MLP neurons of a small language model. Each row is named by its layer, matrix (gate and up: input weights) and neuron, and shows model dimensions 48-143. Each number is 200 + 30 x the weight over its row's rms, rounded and kept within 0 to 999. A neuron's up and down rows have the sign that makes its largest values positive.
A block is one neuron, or neurons of one layer that tend to fire together. Before each block is what it responds to, as a language model described it from the Wikipedia text at the highest values.

Description: Fires on the finite verb or verb ending that directly follows a clause's subject, such as are, were, played, agreed, hiding.
L2.gate102,166,187,189,172,254,240,204,211,189,189,245,256,166,118,185,146,262,225,156,178,226,252,190,175,179,178,163,177,218,219,224,226,170,219,236,184,247,224,210,231,212,212,197,229,179,184,254,209,187,264,196,174,226,232,208,166,160,187,205,181,188,174,217,204,148,177,219,163,148,207,174,206,177,206,257,149,223,257,191,212,178,194,174,206,223,209,236,231,179,205,201,245,227,231,202,184
L2.up102,189,185,207,184,195,140,199,242,166,222,159,256,135,227,213,197,244,234,218,203,188,216,215,209,215,163,188,208,192,212,183,187,214,176,164,164,192,221,214,226,225,190,166,171,148,180,265,207,217,212,218,183,178,203,203,199,175,159,213,223,159,207,205,231,143,235,243,117,187,232,201,261,181,233,267,191,196,242,155,233,178,225,256,182,174,177,191,190,181,204,177,189,214,176,210,214
L2.gate141,245,209,185,157,182,200,182,242,219,241,192,197,165,224,206,209,211,225,228,196,222,244,214,256,189,182,265,198,201,221,178,208,155,227,188,168,192,253,225,203,162,182,211,203,215,248,175,154,211,208,243,206,185,144,250,147,200,199,121,200,247,189,191,181,179,224,191,175,191,189,233,232,190,202,210,229,191,212,192,211,151,166,169,250,204,240,199,168,188,226,185,256,237,210,230,190
L2.up141,267,224,151,224,198,187,228,216,222,265,195,232,166,211,175,218,216,207,227,239,219,208,198,195,221,208,252,204,192,211,176,188,182,206,201,170,152,224,249,215,172,205,224,249,177,190,217,186,161,241,181,183,142,227,208,183,231,194,233,182,231,167,183,208,178,161,271,189,162,219,202,167,220,247,225,211,182,217,184,236,132,195,164,232,164,197,241,252,184,191,145,192,203,193,251,246
L2.gate200,167,194,227,179,182,192,177,268,193,204,191,176,172,222,204,245,178,267,162,237,244,224,216,244,227,171,192,190,191,186,247,158,226,226,206,150,183,203,207,144,206,192,202,202,248,216,172,154,163,188,162,211,165,214,223,230,218,183,216,221,193,202,187,166,211,147,239,148,255,217,188,191,188,181,184,195,200,193,172,196,129,149,211,220,205,237,193,190,209,240,169,185,254,211,251,200
L2.up200,227,169,231,171,203,152,210,208,188,226,173,197,210,232,241,230,162,224,182,221,157,248,253,252,230,204,222,178,187,184,204,199,152,161,214,187,221,254,156,223,168,188,269,193,173,215,144,230,204,251,197,217,223,201,243,248,127,165,192,167,196,228,163,176,196,246,229,227,221,177,212,187,170,164,203,213,161,197,157,205,209,197,174,222,158,177,240,228,159,187,212,192,149,212,223,185
L2.gate202,224,180,240,183,264,187,209,175,162,243,179,203,230,144,199,199,192,189,163,219,205,192,186,188,199,196,234,229,187,227,171,219,225,249,220,252,199,173,208,164,148,179,256,200,154,182,156,275,184,229,222,244,183,223,207,227,204,133,224,190,209,186,241,162,234,250,238,234,203,211,194,185,138,198,144,197,178,175,202,247,198,177,181,205,218,199,245,243,230,236,197,185,222,202,229,118
L2.up202,171,207,236,137,226,196,215,176,201,219,281,216,171,184,160,264,185,203,201,174,232,199,196,227,175,134,153,193,202,200,212,216,184,208,134,224,221,188,190,174,203,177,190,180,225,229,225,161,233,214,249,195,221,177,156,193,193,186,220,207,192,185,181,169,160,272,201,188,240,256,248,181,213,157,191,181,251,223,244,216,195,203,161,198,198,255,230,206,168,185,206,246,222,193,143,171
L2.gate387,178,227,183,195,164,222,167,158,167,175,152,227,213,172,191,170,156,216,170,183,180,199,164,261,205,216,197,183,162,243,202,227,159,190,205,217,215,234,194,201,179,242,225,166,177,152,227,204,196,185,164,186,183,164,165,170,228,155,219,235,250,199,204,163,187,250,168,190,139,172,242,201,179,216,186,163,219,235,218,185,242,187,154,153,197,156,238,269,192,171,203,222,240,188,217,210
L2.up387,167,195,145,235,243,246,243,230,222,197,256,178,146,160,207,222,179,256,198,279,217,173,228,218,207,132,241,218,205,174,180,266,160,179,181,179,189,264,212,191,139,215,234,159,215,191,241,213,225,221,237,198,177,177,177,171,156,200,162,219,199,202,202,189,187,244,241,190,206,196,164,224,238,217,199,237,142,199,240,211,161,171,205,212,179,234,230,160,192,184,212,210,202,181,171,202
L2.gate433,240,179,166,218,199,178,257,216,215,184,222,204,155,209,158,220,166,197,195,216,237,183,197,255,170,196,176,226,186,220,152,224,219,190,185,196,178,198,191,167,221,233,238,169,168,220,197,195,162,208,220,225,228,220,152,152,210,204,280,165,175,184,205,175,203,150,199,224,211,233,182,215,119,225,221,167,195,242,189,217,168,245,224,268,196,219,187,192,244,214,238,225,200,240,223,236
L2.up433,190,210,173,182,247,225,156,241,145,160,222,205,223,197,212,254,172,195,218,207,217,199,177,176,198,225,197,183,206,127,212,216,174,262,153,177,232,225,169,186,220,219,143,211,215,178,251,210,152,201,173,184,230,195,218,216,195,203,157,249,194,235,196,178,200,220,151,217,241,205,167,195,213,238,215,159,197,236,154,182,208,176,187,207,183,166,292,150,220,217,167,229,176,166,158,192
L2.gate502,184,176,210,155,212,186,146,232,193,181,219,206,219,193,229,204,144,163,189,246,221,201,238,177,184,236,265,250,161,135,168,190,206,236,198,172,178,194,234,246,229,206,181,165,210,191,252,197,178,233,226,173,176,231,233,169,201,229,177,236,203,212,165,174,170,189,246,185,195,220,166,186,137,203,208,252,196,210,150,212,161,191,200,188,163,192,230,202,239,228,215,223,229,183,239,196
L2.up502,229,180,200,140,218,238,216,225,163,230,232,134,167,179,210,241,170,177,202,245,186,224,232,229,184,230,241,178,189,185,184,201,201,216,196,205,181,168,283,232,206,214,149,217,189,213,236,200,195,235,231,230,174,213,159,167,187,199,228,177,167,241,182,241,216,213,241,230,183,259,152,206,180,218,180,201,224,201,188,231,188,206,143,225,162,181,216,202,183,136,203,209,165,187,253,215
L2.gate504,175,173,156,179,243,183,235,238,188,205,257,243,223,217,201,207,211,185,188,199,179,218,206,243,188,208,186,179,148,206,161,270,202,162,194,145,236,197,234,208,194,243,192,167,188,189,204,159,185,237,193,197,190,211,184,206,162,194,207,198,179,276,211,179,130,257,165,141,206,188,188,206,164,202,214,211,186,205,212,173,175,201,229,227,195,167,252,225,211,151,198,180,248,222,223,221
L2.up504,173,177,211,150,254,252,239,209,273,232,189,262,195,184,227,176,222,178,197,203,198,270,193,288,189,165,209,216,207,224,172,223,168,206,187,203,248,175,190,201,184,227,254,212,285,221,264,176,211,221,211,200,193,208,223,194,159,189,201,205,211,229,230,199,232,225,149,180,194,237,212,207,198,176,174,172,227,248,220,181,179,194,162,177,253,206,228,249,229,189,186,156,201,180,245,165

Description: Past-tense or participle verbs and their -ed suffix pieces after was/is or a stem, such as start-ed, found-ed, used, released, began.
L3.gate105,218,157,171,152,228,197,198,266,192,157,198,160,189,203,257,206,169,228,191,163,220,221,166,208,176,193,226,195,162,212,190,242,182,169,167,176,183,191,214,158,230,232,238,184,225,212,175,169,162,227,227,244,208,236,169,242,194,205,212,199,179,297,246,170,215,197,209,242,175,194,205,219,138,181,203,185,225,196,202,154,191,169,165,244,173,232,181,227,213,275,246,240,186,232,163,201
L3.up105,272,163,223,162,231,194,193,221,213,216,209,224,209,201,180,222,213,236,204,178,244,212,144,175,210,189,207,225,209,184,193,232,172,182,214,177,130,231,132,163,252,178,254,202,207,242,171,157,194,238,165,248,194,168,170,249,222,186,241,193,179,244,192,178,203,193,224,246,210,181,158,223,141,157,219,143,205,204,220,220,195,194,173,191,183,204,219,230,184,214,217,152,178,250,183,119
L3.gate146,178,224,206,178,166,218,197,223,204,159,201,226,235,224,180,215,216,177,213,213,224,181,224,170,251,142,218,186,147,198,225,158,161,236,175,222,226,166,225,134,212,200,218,232,182,184,200,191,206,199,239,187,266,207,162,153,157,138,222,234,220,242,192,244,176,243,195,134,170,249,162,223,132,249,205,218,205,187,212,177,208,204,173,165,177,203,237,217,223,217,189,240,241,196,185,177
L3.up146,206,193,177,249,190,222,226,265,200,191,179,204,254,222,151,247,215,205,232,178,164,188,156,231,209,245,225,151,212,204,218,235,189,187,209,205,166,193,172,215,201,205,154,124,258,196,189,223,162,199,225,157,151,169,209,196,202,149,206,239,230,212,200,215,165,184,158,178,101,187,196,221,200,226,180,232,191,155,168,207,195,172,256,235,166,196,207,189,195,182,198,194,221,195,193,212
L3.gate266,198,177,211,184,194,211,145,202,194,208,172,253,192,169,266,231,167,179,200,161,165,175,186,195,209,193,273,202,159,201,243,248,220,224,189,203,182,208,145,176,226,269,191,189,186,178,205,234,205,153,216,199,216,219,222,230,242,236,231,218,198,179,268,174,227,180,212,197,173,259,190,273,165,234,197,223,262,226,240,187,211,182,179,205,212,178,204,248,189,176,234,229,262,240,213,220
L3.up266,200,146,207,143,156,182,156,197,180,205,229,199,227,194,231,208,151,179,237,147,205,149,223,207,209,233,209,189,164,159,253,196,171,217,230,182,187,187,228,249,249,184,182,234,146,195,204,166,192,239,180,211,214,209,208,232,208,218,177,167,196,209,264,238,180,195,234,186,190,203,185,234,205,177,207,166,224,260,226,205,215,171,156,162,122,162,252,188,202,173,206,226,203,222,209,214
L3.gate285,198,167,213,205,221,172,193,228,208,200,199,232,187,244,198,271,169,177,205,248,209,259,240,198,270,168,174,147,151,139,215,235,226,211,150,160,151,239,174,203,227,218,171,172,168,218,246,166,236,211,125,186,215,226,158,217,167,216,192,129,191,223,221,208,236,192,208,233,259,199,227,185,170,169,218,188,204,207,229,244,185,268,254,187,176,187,219,186,177,194,198,169,211,213,188,186
L3.up285,211,143,187,157,199,132,180,168,186,274,203,216,196,163,230,259,179,187,174,226,172,230,226,200,153,231,217,190,215,214,243,210,225,165,169,165,209,214,184,184,268,200,188,251,220,245,234,154,226,220,164,180,211,182,218,227,214,202,137,228,253,267,181,188,219,164,169,251,185,179,231,237,205,211,214,165,258,158,198,151,217,216,164,193,175,225,179,228,204,223,196,193,230,205,208,240
L3.gate327,167,173,257,154,190,235,185,180,219,175,204,243,242,232,193,289,204,157,198,245,146,198,156,216,261,147,210,168,192,203,213,186,184,186,178,161,240,190,180,217,256,193,186,218,219,208,264,198,182,165,215,176,228,217,219,239,145,193,215,193,211,196,209,174,201,173,203,193,167,182,223,169,209,225,187,178,153,230,222,219,158,199,178,225,247,229,243,210,165,197,172,253,243,241,182,167
L3.up327,173,217,225,174,228,232,144,203,229,198,267,236,258,178,178,217,204,179,173,228,155,165,181,206,210,245,225,194,201,181,221,210,196,164,207,211,207,185,153,212,181,186,175,192,159,211,180,204,181,224,182,169,207,141,206,247,203,175,181,229,241,172,168,253,168,182,198,151,210,251,242,188,195,188,202,209,253,222,218,155,164,180,162,189,197,168,247,244,203,155,199,202,227,189,170,208
L3.gate400,218,258,296,166,189,198,178,224,207,259,155,200,222,168,199,197,181,158,221,170,215,188,198,211,197,184,200,210,145,189,187,179,174,157,159,210,170,189,131,179,189,223,244,210,190,187,194,205,205,212,154,212,179,194,209,247,107,161,196,213,170,204,188,209,220,229,177,195,162,206,208,234,190,215,203,231,178,189,171,233,189,207,233,212,232,159,222,194,192,181,205,203,201,112,168,154
L3.up400,203,212,233,202,194,184,187,194,205,258,182,240,209,190,231,241,195,235,184,192,235,191,283,209,214,215,211,180,227,198,184,170,219,216,158,174,201,193,169,230,195,213,189,203,154,232,171,132,183,152,130,167,174,202,193,224,193,187,191,193,206,234,174,202,205,152,206,220,180,250,196,224,247,214,170,170,228,156,181,172,234,179,245,207,216,196,180,166,181,155,169,165,240,172,208,185
L3.gate454,211,149,259,165,203,173,232,216,205,214,165,206,192,237,177,178,165,198,194,149,181,202,219,191,205,196,210,220,201,163,190,222,226,171,220,200,212,177,178,161,223,241,136,198,227,159,164,164,164,217,190,166,132,171,182,257,171,214,186,230,240,176,188,164,179,225,182,154,168,170,180,148,176,134,220,173,202,196,245,212,248,199,182,185,203,184,213,264,206,215,211,207,266,196,192,200
L3.up454,226,162,151,158,210,192,155,208,229,228,199,191,205,193,220,201,127,192,184,193,197,204,186,208,207,165,209,187,197,201,179,273,162,170,242,193,192,234,195,177,252,227,119,206,210,204,203,184,188,211,175,187,141,221,236,249,173,184,179,171,247,197,199,155,186,229,182,160,156,175,214,198,163,143,188,195,207,199,221,151,211,140,218,169,157,191,210,185,208,210,212,233,234,197,184,179
L3.gate491,184,171,253,196,177,232,181,210,233,157,226,197,196,182,244,200,197,202,231,198,161,225,226,205,230,210,173,229,193,174,186,277,219,144,197,194,209,160,178,195,288,180,243,220,184,189,181,191,170,176,161,227,270,240,168,245,204,199,236,185,199,204,209,191,142,208,207,231,211,187,222,196,166,207,253,179,215,202,232,219,223,210,188,170,189,231,232,251,211,179,174,197,222,221,209,206
L3.up491,182,190,213,192,194,160,189,205,215,206,161,293,200,215,220,260,227,169,223,210,224,172,191,197,182,147,219,143,228,164,213,260,203,161,192,122,249,223,216,167,214,219,218,172,197,200,200,230,172,171,222,158,189,202,200,216,163,180,192,248,184,197,222,190,236,183,202,134,148,191,186,232,189,209,190,226,158,178,188,203,208,188,188,204,154,156,239,226,135,244,134,194,226,211,213,155

Description: Determiners and possessive markers that open a noun phrase, such as the, 's, his, your, often inside song or book titles.
L4.gate39,250,226,212,192,182,234,188,206,208,204,132,132,167,166,165,224,161,194,201,204,238,184,237,229,174,240,228,211,206,130,231,160,207,170,174,214,214,226,183,176,209,183,168,192,226,181,179,170,186,172,222,212,252,191,192,223,209,182,220,158,231,216,167,157,203,138,238,175,182,174,182,230,221,159,156,208,267,143,218,162,176,216,166,204,208,226,176,154,185,207,166,249,209,255,201,167
L4.up39,231,211,208,202,192,252,196,174,173,237,156,119,192,196,190,136,195,217,217,212,262,153,205,192,168,232,226,214,237,156,222,201,225,172,153,205,197,216,183,169,224,187,135,170,232,208,197,185,194,164,244,207,260,214,155,217,210,167,208,151,219,226,168,156,181,156,211,197,173,171,147,248,226,176,174,190,259,184,215,179,183,228,227,191,191,227,167,177,210,181,154,229,203,229,223,135

Description: Final word pieces completing past-participle verbs split across tokens, often before by/in, such as dire-cted, cre-ated, writ-ten, develop-ed.
L4.gate475,192,165,215,193,199,215,187,161,256,203,206,226,225,211,222,154,147,244,205,177,192,150,222,193,186,175,188,251,144,138,244,250,210,192,241,165,191,200,224,195,204,233,221,238,231,250,251,167,191,166,197,130,234,200,272,152,206,193,150,238,190,175,196,241,225,219,190,230,185,178,175,186,182,178,229,208,265,261,208,200,225,246,219,186,223,164,249,214,180,213,219,232,186,174,180,179
L4.up475,233,207,211,175,206,254,180,150,223,182,254,240,188,185,216,147,109,200,193,167,181,177,271,230,151,198,168,213,175,197,184,251,225,200,239,166,175,197,182,179,195,213,216,241,267,256,145,188,214,182,220,161,199,160,240,179,229,220,164,210,170,204,261,208,240,252,133,207,197,179,173,205,173,200,214,213,251,227,193,199,211,151,222,235,198,176,276,217,210,214,249,218,178,193,231,174